Weights of a small transformer language model.
Size: 13 layers, 6 heads of 32 (2 for keys and values), vocabulary 2048, 5.51M parameters.
Architecture: RMSNorm before each block, rotary positions, biases on query, key and value, tied embeddings.
Training: a variant of Muon for these matrices, 149M tokens.
MLP neurons of a small language model. Each row is named by its layer, matrix (gate and up: input weights) and neuron, and shows model dimensions 64-191. Each number is 128 + 24 x the weight over its row's rms, rounded and kept within 0 to 255. A neuron's up and down rows have the sign that makes its largest values positive.
Before each neuron's rows, "fires on" lists the tokens most often at its 100 highest values on Wikipedia text that the model never trained on.

fires on: "ir", "ently", "ly", "ip"
L7.gate88 [115 116  92  96 158 136 105 122 132 191 151 137 100 129 135 101 141 153  94 115 126 165  94 188 139 131 164 100 164 147 134 161 104 159 124 146 120 107 112 173 105 112  53 128 143 114 135 130 148 115  81 105 172  83 147 146 120 130 109 120 122 132 117 142 138 114 129  59 112 103  91 132 159 162  63 162 108 139 124 128  85 145 160 145 129 142 161 114 131 119 110 102 119 126 130 122 154 115 100 137 114 113 103  96  89 111 121 129 109 132  96 130 130 119 130  95 144 142 116 156 109 105 116 147  85 104 116  93]
L7.up88 [128 101  81  70 106 112 164 140 152 138 149 139 137 131 126 128 180 119 144 113  85  65 141 127 125 134 137 158 134 119 130 100  93 138 112 152 129  96 130 114 133 116 127 121 103 165 134  81 120 135 132 134 135 140 122 163 144 176 131 155 138 104 102 128 163 125 144 113 141 137  77 105 120 143 171  99 159 113 169 126 125 116  87 133 136 104 126 118 135 178 130  83 140 134 184 153  87 166 133 128 109 119 106 124 129 123 148 125 104 146 131 125  91  93 142 122 143 147 139 129 140 102 153 140 138 138  92 116]

fires on: " stud", "ud", "ed", "i"
L7.gate156 [160 136  99 156 107 139 121 142 128 166 166 153 121 115 106 165  64 121  78 126  93 115 100 163 106 134  96 166  94  92 120 145 148 119 154  81 135 130 152 105 124  99 136 151 115 127 105 143 108 112 150 122 172 159 140 108 153 143 163 165 117 114 130 114  94 125 116 122 152 125 133 154  91 111  88 132 144 139 105 120  82 146 152 157 128 170 142 116 142 158 128 108 174 142 118 123 155 150 164 151 158 145 123 130 148 145 145 154 125 162 134 100  92 147 137 135 137 123 120 105 112 152 148 140 142 139 135 108]
L7.up156 [173 152 133 117 121 108 105 131 122 155 158 141 105 113 144 114 113  95 126 153 115 135 136 193 160  92 133 100  97 133 111 135 133  86 158 132 135 103 170  87  88 144 111 118 182  87 154 120 131 177 146 175 124 144 140  94 120  94 143  78 100  76 133 123 142 142  86 117  98 157 150 148 134 135 124 172 132 133 116 144 142 127 149 137 187 135 128 132  83 126 116 127 140 130  82 134 154 135 114 121 120 108 139 164 126 135 129 142  98 121 163 104 135 135 146 107  95 123 152 123 123 126  94 146 142 126 173  97]

fires on: " ass", "s", " acc", "ers", "S", "es"
L8.gate337 [169 152 147 168  97 137 110 128  97  71 153 146 135 103 157 169 106 115  53 136 126 141 151 144 134 168 144 117 154 130 138 140 138 139  98 127 115 131 142 128  85 109 160 113 166 112 148 149 114 104 173 113 124 119 142 111 145 116 135 127 174 141 121 114 136 113  78 163 160  94 134  94 131 178  88 101 151 138 142 117 107 105 109  70 157 151  98 108  85 112 103 150 146 162 128 104 150  97 101 124 141 103 145 126 146 134 152 105 157 118 119 108 112 122 101 105 123 164 115 100 115 102 144 154 158  60 125 144]
L8.up337 [ 96 110 106  92 114 183 134 133 131  83 105 116 128 121 122 145 119 138 104 122 112 149  79 149 124 116 103 133  98  70  73 176 176  98 138 123 113 104 107 144 152 120 139 106 115 173  80 119 132 123 162 129 128 104  97 101 126 108 146 122  98 116 112 144  94  93 111 162 139 131 136 138 177 138 129 162  91 124  95 139 138 167 108  99 175 164 140 105 145 125 113  92 135 121 129 106 110 128 151 133 123 175 114 125 125  90  98 110 131  89 152 110 128  94 116 126 144 138 121 131 111 177 174 181 125 137 121 165]

fires on: "-", "d", "up", "ter", "pl"
L6.gate392 [109 121 100 110 152 115 120 120 128 102 127  92  95  97 127 109 147 123 134 108  95 132 147 132 153 143 172 180 101 123 100  84  98  55 120 118 102 170 111 147 163 120 114 105 156 159 146 105 154 127 151 180 179  94 140 140 165 119 136 103 129 112 135 161 157 127 144 117 109 131 144 115 121 113 132 149 127 149 140 159 133 107 105 154 110 103 123 118 139 134 154 133 101 125 166 176 110 116 115 135 134 149  87 116 170 162 166 112 152 108 140 114  98  71 117 104 140 152 121 106 105  99  75 132 116 129 129 171]
L6.up392 [106 153 116 138 120  98 136 108 146 145 120  81 109  87 114 144 133 112 119 153  75 127  68 161 147  78  91 116 126 117 149 147 146 120 121 132 116 100 124 118 116 145  99 141 127 123  87  91 124 137 116 153 112 145 147 121 134 163 142 132 104 137 125 110 119 127  92 113 117 134 103 132 132  88  75 109  66 103 106 110 141 112 119  83 139 148 129 127 120 194 177 134 119 125 133 123  77 148  95 121 132 137 151  99 155  76 149 117 137 148 118 146 171 117 125 141 115  77 153 112 109 178 108 132 135 158 130 145]

fires on: "unicip", "o", "on", "es", "or"
L4.gate476 [130 166 135  94 172 148 109 144 120 129 125 117 110 114 147 147 113 155 107  70 138  65 114 150 143 114  98 129 159  82 160 171 140 159 100 127 146 100 160  85 161 129 101 138 134 125 128 143 135 150 132 133  85 156 161 124 124 101 142 106 174 117 107  77 156 120 148 138 145 149 160 164 132 142 164  97 188 149 108 153 165 126 157 152 136 147 149 130 134 121 137 156  91 180 157 156 135 172  98 115 141 151 117 123 108 130 143 145 136  96  89 148  72 137 147 121 128 110  66 116 126 114 103 131 112 121 104 124]
L4.up476 [183 141 138 126 173 108 171 137 157 124 111 146 136 118 138 117 144  94 186 104 145 156 152 135 138 113 122 138 117  94 131 138 122 121 133 173 117  73 161 119 121 123 143 143 167 110 135 162 138 139 121 151 138 133 129 179 115 119  97 166 131  85 148 134 121 159 139 139 135 124 157 102 138 166 122 131 107 139 126 184 124 123 115 101  98 115 116 121 123 106 116 116  95 162 136 145 101 143 120  99 135 119 131 144  71 107 151  85 153 115 112 115 142  99  99 155 101 135  98 107 139  83 129 152 107 179 109 135]

fires on: "le", "e", "rom", "per", "ile", "ive"
L3.gate51 [105 168  95 123 106 126 127 127 140  90 107 186 141 146 133 103 100 151  99  93 119 136 152  97 102 123  96 135 150 118 128 108 128 156 119 131 135 119 119 158 115 109 111 146 101  92 155  81  72 106 113 123 131  91 135 114  65 157 107 108  76  91 100 148 144 130 108 120 103  69 101 157 148 142 100 145 119 134 140 137 160 118 132 130 142 156 143 155 130 177 113 165 156 113 138 149 157 180 152 146 113 106 112 123 147  89 130 132  98 137 160 118 137 120 108 124 136 156 115 130 154 173 146 153 133 118 161  77]
L3.up51 [120 143 109  85  91 130 120 106 150 146 110 131  92 118 143 159  96 111 111 124 114 121 149 155 134 120 124 159 144 117 112 187  84 128 125 116 109 139 109 137 110 132 129 132 145 155 141 102 119 142 113 128 150 127 142 153 114 195  99 104 131 149 106  93 177 124 113 138 127 135 108 116 159 152 130  91 113 130 135 133 160 149 175 125  78 154  98 182 133  71 115 133 136 149 123 141 108 163 145 147 151 164 156 118 133 140 114  77  87 196 100  91 123  89 144 135 136 113 132 127 141 143 131  97 121 157 169 148]

fires on: "ing", "ed", " 2", "ive"
L7.gate381 [140 171 124 131 137 183 110 115 126 145 116 109 158 142 147 146 102 175  93 164 123 156 130 118 136  91 124 148 127  83 123 127 125 139 150  94 104 129 138 123 118 140 127 114 136 132 136  93  87 105 130 160 137 144 114 164 119 134 140 111 155 131 152  99 168 151 116  96  95 150 126 158 146 116 108 139 106 131 127 131 105 172 109  84 153 109  92 142 122 123 123 125 107 145 118 102 164 129  81 145 142  73 136 131 153 128 122 124 103 132 132 103 102 174 130 134 140 120  93 179 158  92 145 122 179 113 145 148]
L7.up381 [144 111 121 126 131 135 158 151 159 136 151 139 115 127 165  99 147 171 165 115 174  88 130 143 148 138 133 112  94 124 116 120 152 111 152 125  93  97 136 151 140 126 151 121 148 115 132 122 129 160 138 114 129 111 116  78 122 156 116 166 158 107  78 130 122 148 121 114 179 132 160 139 109 129 164 162 177 145 112 112 144  88 149 114 135 135 148 116  95 102 116 130 159 127  94 115 122  85 170 146 107  92 159  83 122 142 153 157 124 112 121 121 161 151 141 141  89 148 137 161  92 144 128 179 131 163 127  92]

fires on: "ult", "ur", "l", "al", "t", "ass"
L4.gate56 [ 88  79 118  99 134 155 101 106  94 154 117 111 139 154 112 121 106 114 166 124 154 126  76 147 111 128 153 104 162 110 157 120 145 176 111 172  92 124 139 130 133  92 169 150 172 153 124  97 113 173 124 119  93 187 162 126  89 112  93 119 148 183 133 130 144 148 134 125 134 121 163  79 142 118 137 168 168 140 118 154 133 117 142 136  92 148 133 128 127 136 144 129 119 125 172 145 135 116 138 102 155 185 153 142 107 119 135 119  85 110 128 127  65 100 137 116 135 102 100  86 137 122 157 135 131 117 148  95]
L4.up56 [116 162 142  85  96 126 124 165 118 129 124 110  85  97 113 103 129 108 178 119 132 131 135 149 132 148 119 140 126 113 120 117 117 130  75 118 128 130 122  86 106 122 162 106 126 128 112 122 157 131 112 163 127  80 167 101 151 145 170 110 149 123 172 133 156 116 119 146 117 159 113 126 106 132 163 124 141 163 120 105 147 159 129 161  79 125  92  88 158 124  92  93 158  98 147  94 131 150 133 160 125 128  99 159  95 141  91  97 148 127 143 138 107 110 129 110 108 171 108 117 125 135 182 161 114 140 150 128]

fires on: "er", "ing", "al", "ar", "her"
L6.gate208 [156 116 113 123 128 137 134 151 109 120 127 115 135 164 129 153 114  89 121 177 145 140 147 169  79  96 125 111 135 125 137 144 117 164  85 147 115 119 146 104 108 126 181 183 146 102 131 129 146 142 140 144 130 108 129 110  96 115 140 144 121 188 106 110 166  85 150 171 134 133 153  96 120 111 140  86 146 160  83 109 114  98 155 107 112 147 135 175 119 130 168 154 149 101 159 117 110 133 112 142  79 116 122 124 123 104 141 129 150 143  97 155  99  88 150 112 162 101 152  82 158 128 135 148  87 123  97 165]
L6.up208 [165 129 131 104 122 125 128 145 120 117 143  99 106 111 129 138 131 143 141 125 131 124 117  95 127 112 113  82 129 138 122 136 114 147 124 127  92 128 179  73 170 142 181 191 123  89  73  96 168 140 109 147  96 119 108 129 115 149 127 126 100  99  94  95 110 132 113 116 124 104 112 129 104 152 143 122  96 135 146 108 124 107 168  93 146 149 137 127  97 163 106 144 156  94 167 122 121 143 138 125 127 145  87 143 107 114 140 133 106  98 121 135 112  99  90  93 104 101 178 116 118 103 166 162 126 134 157 145]

fires on: "p", "r", "n", "f", "mp", "ic"
L7.gate265 [100 129  83 112 114 150 110 114 142 126 103  90 115  99 131 135 145 168 133 150 129 157 111 135 116 171 168 139 136 124  85 109 103 186 109  80 105 112 135 145 108 143 124 110 134 143 140 110  89 101 101 114  70 127 111 167 109 109 151 146 154 114 139  92 104 116 137 187 143 135  99 162 109 120 138 124 113 133 119 160 114 139 124 101  96 124 123 154 128  92 129 133 143  83 135 165 127 175 110 128 135 107 126 130 129 126 170 124  85 129  66 121 155 184 133 125 145 165 149 112 101 149 144 136 160 107  89 144]
L7.up265 [129 134 149 145 140 141 118 128 158 157 119 165 146 129 132 102 128 150 127  90 118 139 116 103 170 160 167 138 105  97 132 137 156 168 116 103 103 117 119 120 141  88 156 143 117 134 119 105 108 178 125 137 135 106 123 146 129 116 104 147 139  99 116 122 127 115 116 129 161 144 142 165 121  71 157 109 183 109 144 106 157 114 105 101 122 121 112 118 106  90 132 113 113  77 146 117 121 124 135  89 115  68 152 138 167 145 149 106  96  58 133 121 143 153 148 119 132  73 130 110 102  86 144 145 208 157 146 153]

fires on: "ad", "h", "c", "l", "in", "all"
L3.gate127 [157 133 110 145 110 127 112 154 168  96 150 114  79 125 176 138 121 136 173  94 116 103 122 133 118 155 145 128 129 144 174 104  95 129 138 129 158 116  93 106 150 137 110 185 154  81 151 151 109 147 103 150  92 121 154  86 171 142 118 106 104  98 157 101 106 129 123 162 144 102 124 107  93 117 121 127 131 114 120  84 114  85 159 150 147 144 152 117 148 143 134 151 145 120 166 134 137 124 147 117 115 117  60 130 133 116 122 124 143 128 109 128 155 129 125 134 121  90 141 136 161 160 142 144 124 149 106 183]
L3.up127 [109 131 143 142 123 147 152 147  99 166 135  88  88 155 144 113 156 142  89 123 122 161 124 136 137 146 136 105 153 117  88  79  93 119 115 166 107 159 164 140 147 103 157  99 123 177 136  98 108 132  94 142 105 155  83  98  92 137 176 126 175 150  96 101 139 101  91 100 122 122 113 124 109 141 118  80 124 109 166 152 135  98 118 121 139 169 130 115 135 115 143 162 128 109 150 109 143 133  87 126 123 148 172 145 134  97 165 104 111 129 152 161 117 114  79 139 153 174 126 116 112 102 108 151 137 141 127  91]

fires on: "us", "es", "s", "as", "re"
L4.gate279 [131 139 134 148 154 115 128 120 110 106 144 111 158 103 145 133 135 175  54 112 105 152  97 153 137 121  78 119 106 117  94 128 122 150  96 123 147 116 170 120 131  80 153 130 119 126 115 127 137 123 111 134 141  90 146 164 148 107 126 100 159  96 164 159 147  90 121 104 119  77 123 122 163 123  93 111 119 163 115 105 115 121 156 151 149 160 151  90 154 108 131 155 172 140 155 124 122 127 129  99 149 130 164 108 117  83 117  78 134 129 167 118 174  84 125 114 125  94 100 106 132 120 165 117 129 111 142 136]
L4.up279 [105  87 124  88 107 147 140 142 142 109 142 146 140 136 109 166 145 127  96 114 127  92 143 132 145  80  94 143 137 118 121 147 134 166 112 175  99 109 182 135 150 125  91 143  97 116 146 127 144 110 125 154 113 176 108 144 126 131 158 117 142 138 142  93 115 123 149 146 169  94 140 109 131 118  90  97 106 136 146 133 170 124 122 103 177 155 122  59 114 135 137 100 130 124 140 136 133  90 134 138 144 162 160 147 172 130  83 163 114 113 170 116 125 113 128  94 125 102 149 135 117  80 178 133 115 137 157 126]

fires on: "on", "er", "ar", "an", "or"
L7.gate406 [164 107  80  71 135 145 117  84 141 138 128 135 126 102 120 117 133  85  84 112 134 133 150 118 122 111  90 120 114 130 128 104 159 126 116 130 182 116 130 129 174 126 147 193 139 134 176  78 102 111 115 121  81 118 140 122 127 161 145 127 157 141 121 100 120 160 151 146  91  91 116 114 149 154 136 102 148 162 117 131 164 144 195 103 155 143 130  97 170 157 134 146 117 175 157 120  86 129 107 119 132 155 103 108 131 126 140  88 122 138 104 148 139 167 123 155 143 107 112 127 156 116 141 131  80 121 126 179]
L7.up406 [121 111 134  82 155 110 141 129 126 153 136 161 133 124 126 131 141 110 142  94 136 106 133 115 146 123 110  69 137 133 155 110 163  93 104 133 162 157 139 125 117 126 133 187  98 149 104 134 121 152 124 103 162 136 119 185 139 118 172 126  82 112 126 145 135 133 113 177  86 147 109 124 151 142 127  91  79 160 166 110 123 143 126 128 132 141 131 137 135 159  96 134 134 144 160  84 105 122 105  60 151 131 133  97 140  63 175 115 147 137 128 140 147 113 106 113 131 120 152 137 134 103 152 110 119 126 127 145]

fires on: " –", "s", "ile", ",", " -", "f"
L4.gate480 [114 121 114 171 140 120 143  97 130 138 148 157 164 133 142 141 151 150 130 113 150 122 121 127 143 114 141 126 144 135 139 115 112 114 103  89 112 182 115 126 104 134 104 151 185 116 111 131 193 141 143  88 104 175 162 104 166 128 169  77 128 129  91  89 166 100 131 132 113 160 138 105 115 189 122 107 128 115 130 126 182 144 149 172 148 137 104 128 172 130 103  92 125 118 129 122 102 135 132 108 147 141 149 145 158 110 103 139 116 144 188 138 109 142  98 140 158 134 114 102  95 116  99 119 125 111 141 142]
L4.up480 [103 114  90 125 112 107  85 110 134 127 108 155  74 133 131 176 138 119 133 176 123 117 121 117  85  94 115  85 147 117 128  97 124 118 111  83  97 156  86 103 115 180 139 106 119 116 108 141 109 143  93 132 104 124 183 124 178 144 152 111 107  98 156 142 111 124 124 128 143 120 109 105  62 151 136 141 136 109  94 135 139 140 129 149 116 110 104 112 139 142  91  99  72  98 142 147 104 166 127 146  95 101 121 142 142 115 134 147 127  52 149 136 139 124 145 140 161 125 103  75 133 133  88 103 127 150 161 103]

fires on: "os", "al", "ak", "h", "l", "et"
L4.gate230 [132 133 112 179 111 150  95 129 157 145 112 138  77  96 171 147  73 126 121 146 111 136 101 109 119 132 121 127 119 154 110 146 140 144 170 141 114  92 139 139 122 103 117 121 130 134 128 144 134 190 145 143 103 115 176 110 121 165 153 132 113 131 154 151 101 173 156 108 113 127 123  93 122 127  96 110 108  95 156  94 127  77 112  99 165  94 106 128  88 136 136 172 162 127 130 144 167 137 106 133 135 172 119  90 151 113 122 109 170 115 134 153 169 117 109  83 147 155 141 151 135 122 145 142 104 130  82 153]
L4.up230 [139  99 126 130 136 163  98 160 121 123 148 141  88 154 116 130 144 132 112 117 126 112 117 168 123 131 135 138 145 114 159  99 126 108 115 168 156 132 112 116 140 160 138 125 152 139  86 127 113 145 119  97 136 114 120 167 112  94 112 157 121 105 118 145 115 127 121 109 101 105 146 144  46 113 137  99 144 112 163 119 133 199 132 112 128 139 148 119 125 101 119  97 168 103 117 126 127 132  92 122 112 116 140 124 156 108  90 114 103 114 149 128 135 155 119  84 176 120 121 118 151 111 106 132 158 173 137  90]

fires on: " one", " the", " each", " many", "very"
L8.gate379 [ 81 140 124 105 165 119 161  85 129 159 141 115 138 168 163 122 117 136  90 103 116 107 180  66 128 127 122  86 108 104 100 147 115 133 132 146 147 103 151 132 135 140 103 108 121 149 140  64 152 121 143 156  98 148 114 118 126 148 139 102 143 145 137 145  84 115 150 131 105 150 138 119 144 129 142 144 171 113 109 164 114 135 146  98  99 135 141 144 129 134 122 171 103 142 130 130 130  92 128  67 119  94 125 142 169 102 111 126 158 145 124 161 146 160 155 104 101 135 132 143 118 149 151 134 163 126 152  93]
L8.up379 [139 149 104 122 149 131 118 155 120 133  91 148 162 127 138 127 124 114 160 130 138  99  81 144 174  71 116 155 133 181 136 137 134  90 125 125 139 114 129 143 161 152 150 112 143 126 140 145  94 107 163 114 143 168  85 109 142 135 113 118 112 121 123  74 126 124 118  89 133 149  94 119 151 143 166 160 138 132 133 120 152 102 140 126 144 191 130 126  94 168 117 137 143 138  97 138 167 124 103 186 128 140  84 129 129  88 161 141 158 119 125 154 108 144 127 126  95  90 153 168 173  93 107 155 150 172 144 129]

fires on: "g", "ak", "ad", "a", "an", "ar"
L4.gate349 [189 139 125 116 148 155 152  93  76 156 117 103 111  77 124 138 143 122 110  85 166 124 151 104 132 128 112 141 151 118 101 107 126 115 133 144 115 110  71 149 109 133 148 161 104 109 163 151 174 132 115 157 144 158 119 109 160 104 154 156 123 123 100 140 153 154 126 182 110  92 139 118 120 100 145 153 124 167 122 134 120 139 150 148 120 126 193 137 123 168 130 158 106 134 155 122  98 143 121 133 115  99 138  75 103 126 114 141 138 128 139 145 113 125 118  94 140 145  79 104 125 116 147 134 111 136 113 128]
L4.up349 [160 118 146  93 133 111 131 118 178 153 132  87  99  93  95 127  98 116  85 149 146 118 128 121 136 103 146 133 175 129 146 130 121 115  70 144  83 138 125 112 189 141 139 148  91 133  96 114 133 120 101 157 133 121  77 108 141 124  97 108 136 146 104 124 103 134 119 105 131  95 135 161  87 144 159 134 139 132  93 100 107 131 193 127 165 122 134 124 149 114 133  93 114 100 174 135 166 119 105 149 151 159 126 141 128 116 131 107 107 165 147 137 126  95 144 116 110 102 141 170 155 170 136 132 113 120 134 140]

fires on: "er", " oper", "est", "or", "r", "per"
L8.gate489 [107 125 109 150 113 142 147 148 177 162 135 107  96 120 132 117 126 120 151 113 141 119 118 113 115 136 148 115  97 128  95  62 145 130 110  86 140 119  81 134 166 143  95 101  91 161 138 149 120 116 117 107  83 132 171 144  94 159 114 116  97 130 109 100 153 108 101 117  95 127 100 126 117 131 109 129 139 130  97 105 137 110 126 148 142 104 114 118 103 131 134 161 135 135 143 129 123 165 101 107 162  92 163  93  94 106 130 151 107 149 106 159  88 146 126 139 129 135 164 141 116 103 112  81 124 143 140 112]
L8.up489 [113 142  93 131 154 136 117 100 117 133 115 163 150 167 156 106 163 100 142 146 155 124 109 120 149 114 102 148 134 133 123 110 156 167 113 132  93 114 155 174 136 102  94 132 141  98 166 115 145  93 122 123  81 128 126 156 104  77 105  98 139 124 113 128 147  94 118 120 114 144 167 175 169 142 137 166 155 134 126 148 121 120 151 140 105 174 130 120 130 127 135  74 122 133 118 125 163 125  93 144  98 134 139 140  79  88 112 165 166 119 147  88 171 160  86 103 110 124 115 132 151 129 161 127 113 123 168 109]

fires on: " (", " profess", "ers", "fess", "ect"
L8.gate502 [138 154 104 181 159 127 121 134  93  90 129 116 115 117 130  45  94  91  90 140 111 128 156 135 158 163 120 142 102 112 176  89 125 135 129 131 106 140 148 129 118 123 137 144 152 141 137  94 138 148 108 132 170  81 136 138 150 153 155 100 114 145  94 100 143 123  95  78 146 150 110 150 139 126 119 122 150 115 142 155 128 128 118 113 140 132 139 121 149 146 144 103 140 114 130 100 119 121 122 117 133 157 114 160 114 172 145 124 159 115  90 108  88 153 111 121 117  85 105 112 110 131 159 111 113 109 136  97]
L8.up502 [ 81 167 131 165 138 135 158 140 112 114  98  85 130 134 112 111 103 105 133 175 131 145 158 119 160 150 122 164 110 142 129 135 142 118 101 110 113 138 101 110 157 128 153 135 155 133 115  72 161  92 134 156 120 101 169 113 152  98 170 141  69 123 132 158 120 101 131 150  98 120 152 133 196 131 173 147 139 144 115 138 100 148 133  90 123 148 150  94 121 123 109 141 122 160 128 117  86 141 115 101 135 137 105 114 166 123 118  92 157 150 108 110 111 154 146 139 163 105 118 140 111 117  93 117 147  54 119 120]

fires on: "ol", "al", "n", "f", "ro", "y"
L4.gate324 [ 94 125 128 117  96 161 151 138 101 139 130 143 119  78 152 110 102 136 130 113 152 152 148 103 145 138 123 151 136 144  96  79 117 163 123 129 139 123 120 159 128 123 116 122 163 104 138 141 129 172  96 111 136 143  95 115  71 146 116 106 151  97 142 126 112  88 125 177 118 143 139 137 114 121 139 151 110 143 131 171  66 146 133 113 173 124 116 150 147 104 116  74 173 108 136 135 167 111 114 136 111 107 137 121 114 116 104 157 105 162 104 133 125 142 110 103  84 151 165 128 133 123 123  83 122 119 115 134]
L4.up324 [126 145 147 115 146 125 122 156 133 158 145 146 137 144 156 127 151 147 114 146 153 128 129 148  97 117 184 177 147 144 129 147 133 143  89 128  83 101 112 148  96  74 158 167 131 145 105 120 125 160 123  91 133 125 121 187 105 135 154 135 157 119 138 125  96 101 100 126 117 131  93 136 114 126 146 151  93  95 121 137 129 112  87 123 164 146 125 157 167 162 146  89 123 144 100  96 105 123 115  77  90 131 139 121 146 186 117 128 122 124 150 131 143 106 129 115 144 111 151  90 119 103 143 140 150 142 108 149]

fires on: "ing", "On", "ed", " on", ":"
L7.gate233 [150 154 120 112 158 124 121 121 114 143 157 116 136 138 144 128 117 141 102 118 134 121 150 163 105 109 120 129 153 117 113 130 178 142 129 157 120  91 132 106 148 149 153 137 126 130 165 144 119 101 111 111 120 129 139 118 141 112 105 132 149 150 155 125 131 156 122  52 112 140 160 138 104  83 105 111 114  94 155 150  78  88  90 117 138  84 130 125 129 159 112 174  85 135 127  87 173 133  88 113 137 142 120 193 115  72 108 130 156 135 109 163 131 133 113 130 127 161  98  85 116 185 138 122 125 113 167 165]
L7.up233 [146 109 138 130 117 130 122 107 177 102 102 135 124 129 116  94 136 182 113 125 153 105 120 108 124 156 128 111 143 159  88 149  88 111 108 121  96 134 126 163 167 127 132 102  98 126  94 132 132 136 136 147  98  90 112  80 144 151 107 129 128 121 107 111 124 172  82  85 165 135 141 120 147  95  93 155 116 120 107  95 139 185 171 163 127 123 100 150 143 133  73 129 150 113 104 114 125 123  99 101 116 115  57  90 136 123 112 134 117 102 123 133 163 101 149 131 140 149 120 119 128 123 104 125 148 134  97 119]

fires on: "ed", "e", "ing", "ro", "at", "ate"
L7.gate316 [154 130 144  99 136 179 137 116 126 132 154 113 145 157 105 174 114 133 153  87 121 154 159 129 100 144 135 109 166 108 152  97 152 119 133 126 156 143 106  91 131 146 148 148 104 129 146 152 144 131  71  97 121  60 169  96 118 149 147 133 143 119 160 110 121 184 157  99 119 117 121 132 171 148 118  97 133 118 144 125 106 179 126 126  84 148 132 113 121 156 161 129 135 102  99 109 163 101 136 125 142 162  89 140  86  75 174 122 104 122 160  63 135 130 125 116 146 145 135 107 109 160 113 178  93 133 152 129]
L7.up316 [111 125 122 134 132 151 170 110  88  75 143 144 128 101 110 101 165 125 125 119 169 133 137 119 103 118 126  87 154 128 106 129 102 129  85 107 156 137 148 116 133 107 118 111 104 143 143 101 107 119 139 108 131 130 124 156 152 116 173 157 159 173 134  92 135 151 133  97 119 182 126  93 151 136 134 100 136 128  94 115 129 178 136 109 154 118 115 104 168 139  77 162 130 136 155 134 185 103 135 114  95 118 139  78 117 142  80 120 138 121 132 119 148 175 105 122 130 115 145 147 105 116 137 123 142 115 147 132]

fires on: "pl", "ect", "l", "ject", "ent", "b"
L7.gate104 [ 86 125 122 148  95 101 115 123 169 134  99 119 116 138  79 133 130 104 123 108 142 168 112 150 157 129 130 124 102 115 106 121  89 172 133 121  79 152 144 162 125 139 114 105 120 166 108 115 127 119  90 173 155 140 147 113 122 134 131 132 174 132 119 131 137 103 149 125 106  97 136 162 126 125 132 157 131 127  92 130 152 171 117  64 104 124 149 173 145 144  94 136 138 130 146  70 141 120 144 129 102 120 101 129 167 164 144 152 153 119  96 125 126 125 121 140 122 130 118 187 130 119 103 137 167 105 130 164]
L7.up104 [ 91 165 177 117  74 154 156  98 147 151 136 119 118 123  97 123  86 124 123 113 147 162 128 118 122 150 116 132 135 147 103 136 151 131 152 161 106 151 137 173 113 169 138 130  93 133 114 107 133 110 143 136  74 146 114 135 112 129 148 145 102 124 110 123 126 117  96  95 145 178  72 137  92  91 146 130 122 149  91 109 110 121 123 120 131 149  89 107 130 137  96 105 115 147 145 181 146 141 104 149 162 152 124 131 142 131 134 121 134 121 136 143 138  87 139 158 110 119 102 108 118 112 113  88 125 125 146 163]

fires on: "g", ".", "ig", "s", "I", "/"
L6.gate284 [138  98  93 124 137 138 154 162 136 123 126 124 142 129 114 161 127 118 100 155 155  93 157 144  91 139 118 155 137 132 139 114 171  90 132 143 138  88 116 102 142 154 139  87 182 150 127 147 138 106 130 156 114 156  90 120 102 106 121 117 125 114 123 135  95 155 121 182  92  96 140 142 145 121 103 139 129 159 158 116  89 134 183  81 119 137 168 134 171 126 144 169 137 108 132 128 175 171 156  98 113 151 138 109 147 120  88 149 105 126 121 129 117 129 143 102 117 133 123 137 145 112 141 178 114 174 125 103]
L6.up284 [ 84 112 151 167 147 145 130 101 103  90 147 118 146 111 123 139  91 114 129 124 149 146 133 157  85 133 158 122  73 137 131 128 121 168 106 123 112 131 125 167 108 133 109 137 134 150 144  99 143 143 102  85 148 108  98 111 112 134 113 108 111 124 168 136 115 129 115 149 158 144 122 106 141 137 176 156 127  93 111 127 175 118 108 157 171 174 112 124 149 119 159  97 101 104 128 155 108 157 127 175 133  90 139 134  88  93 141 179  68 142 110 126 133 111 147 146 116 146 142 117 112 117 144 118 103 113 116 112]

fires on: "ert", " each", " National", " First", " final", " one"
L4.gate37 [136 143 121 154 109  91 139 116 101 170 138  81  93 137 166 143  82 129 143  88 124 158 107 115 111 130 125 103 121 149 129 130 135 141 152 143 138 182 127 123 126 118 121 136 149 175 151 131 104 155 124 115 142 164 122 145 115 107 140 125 111 169 126 141  74 123 122 138 128 154 136 100  83 111 123 135 150 164 145 150 131 116 109 128 155 131 171  94 111 102 119 127 143 107 119 138 150 141 117 105  91  87 110 114 140 156  80 126 123 156 113 158  96 119  75 107  83  54 132 118 138 144 143 134 148 113 177 124]
L4.up37 [142 135 128 134  70 175 140 164 137 175 138 117 156  93 186 131  82 149 175 107 125 124 158 127 128 127  88 152  96 170 161 119 125 126  70  90 133 130 109 105 163 108 154 131 146 134 137 158 109 131 135 120 165 147 137 121  95 103 123 118 124 116 114 137 125  99 135 160 120 131  99 122 109 105 132 166 125 148 107 142 115 131 111 154  87 155 146  85  82 118  65  99 129 139 106 133 113 149 146 133 152 129 109 119 146 108 152 127 109 146 133  98 152 128 154 103 119 132 131 112 114 107 109 163 151 162 124 152]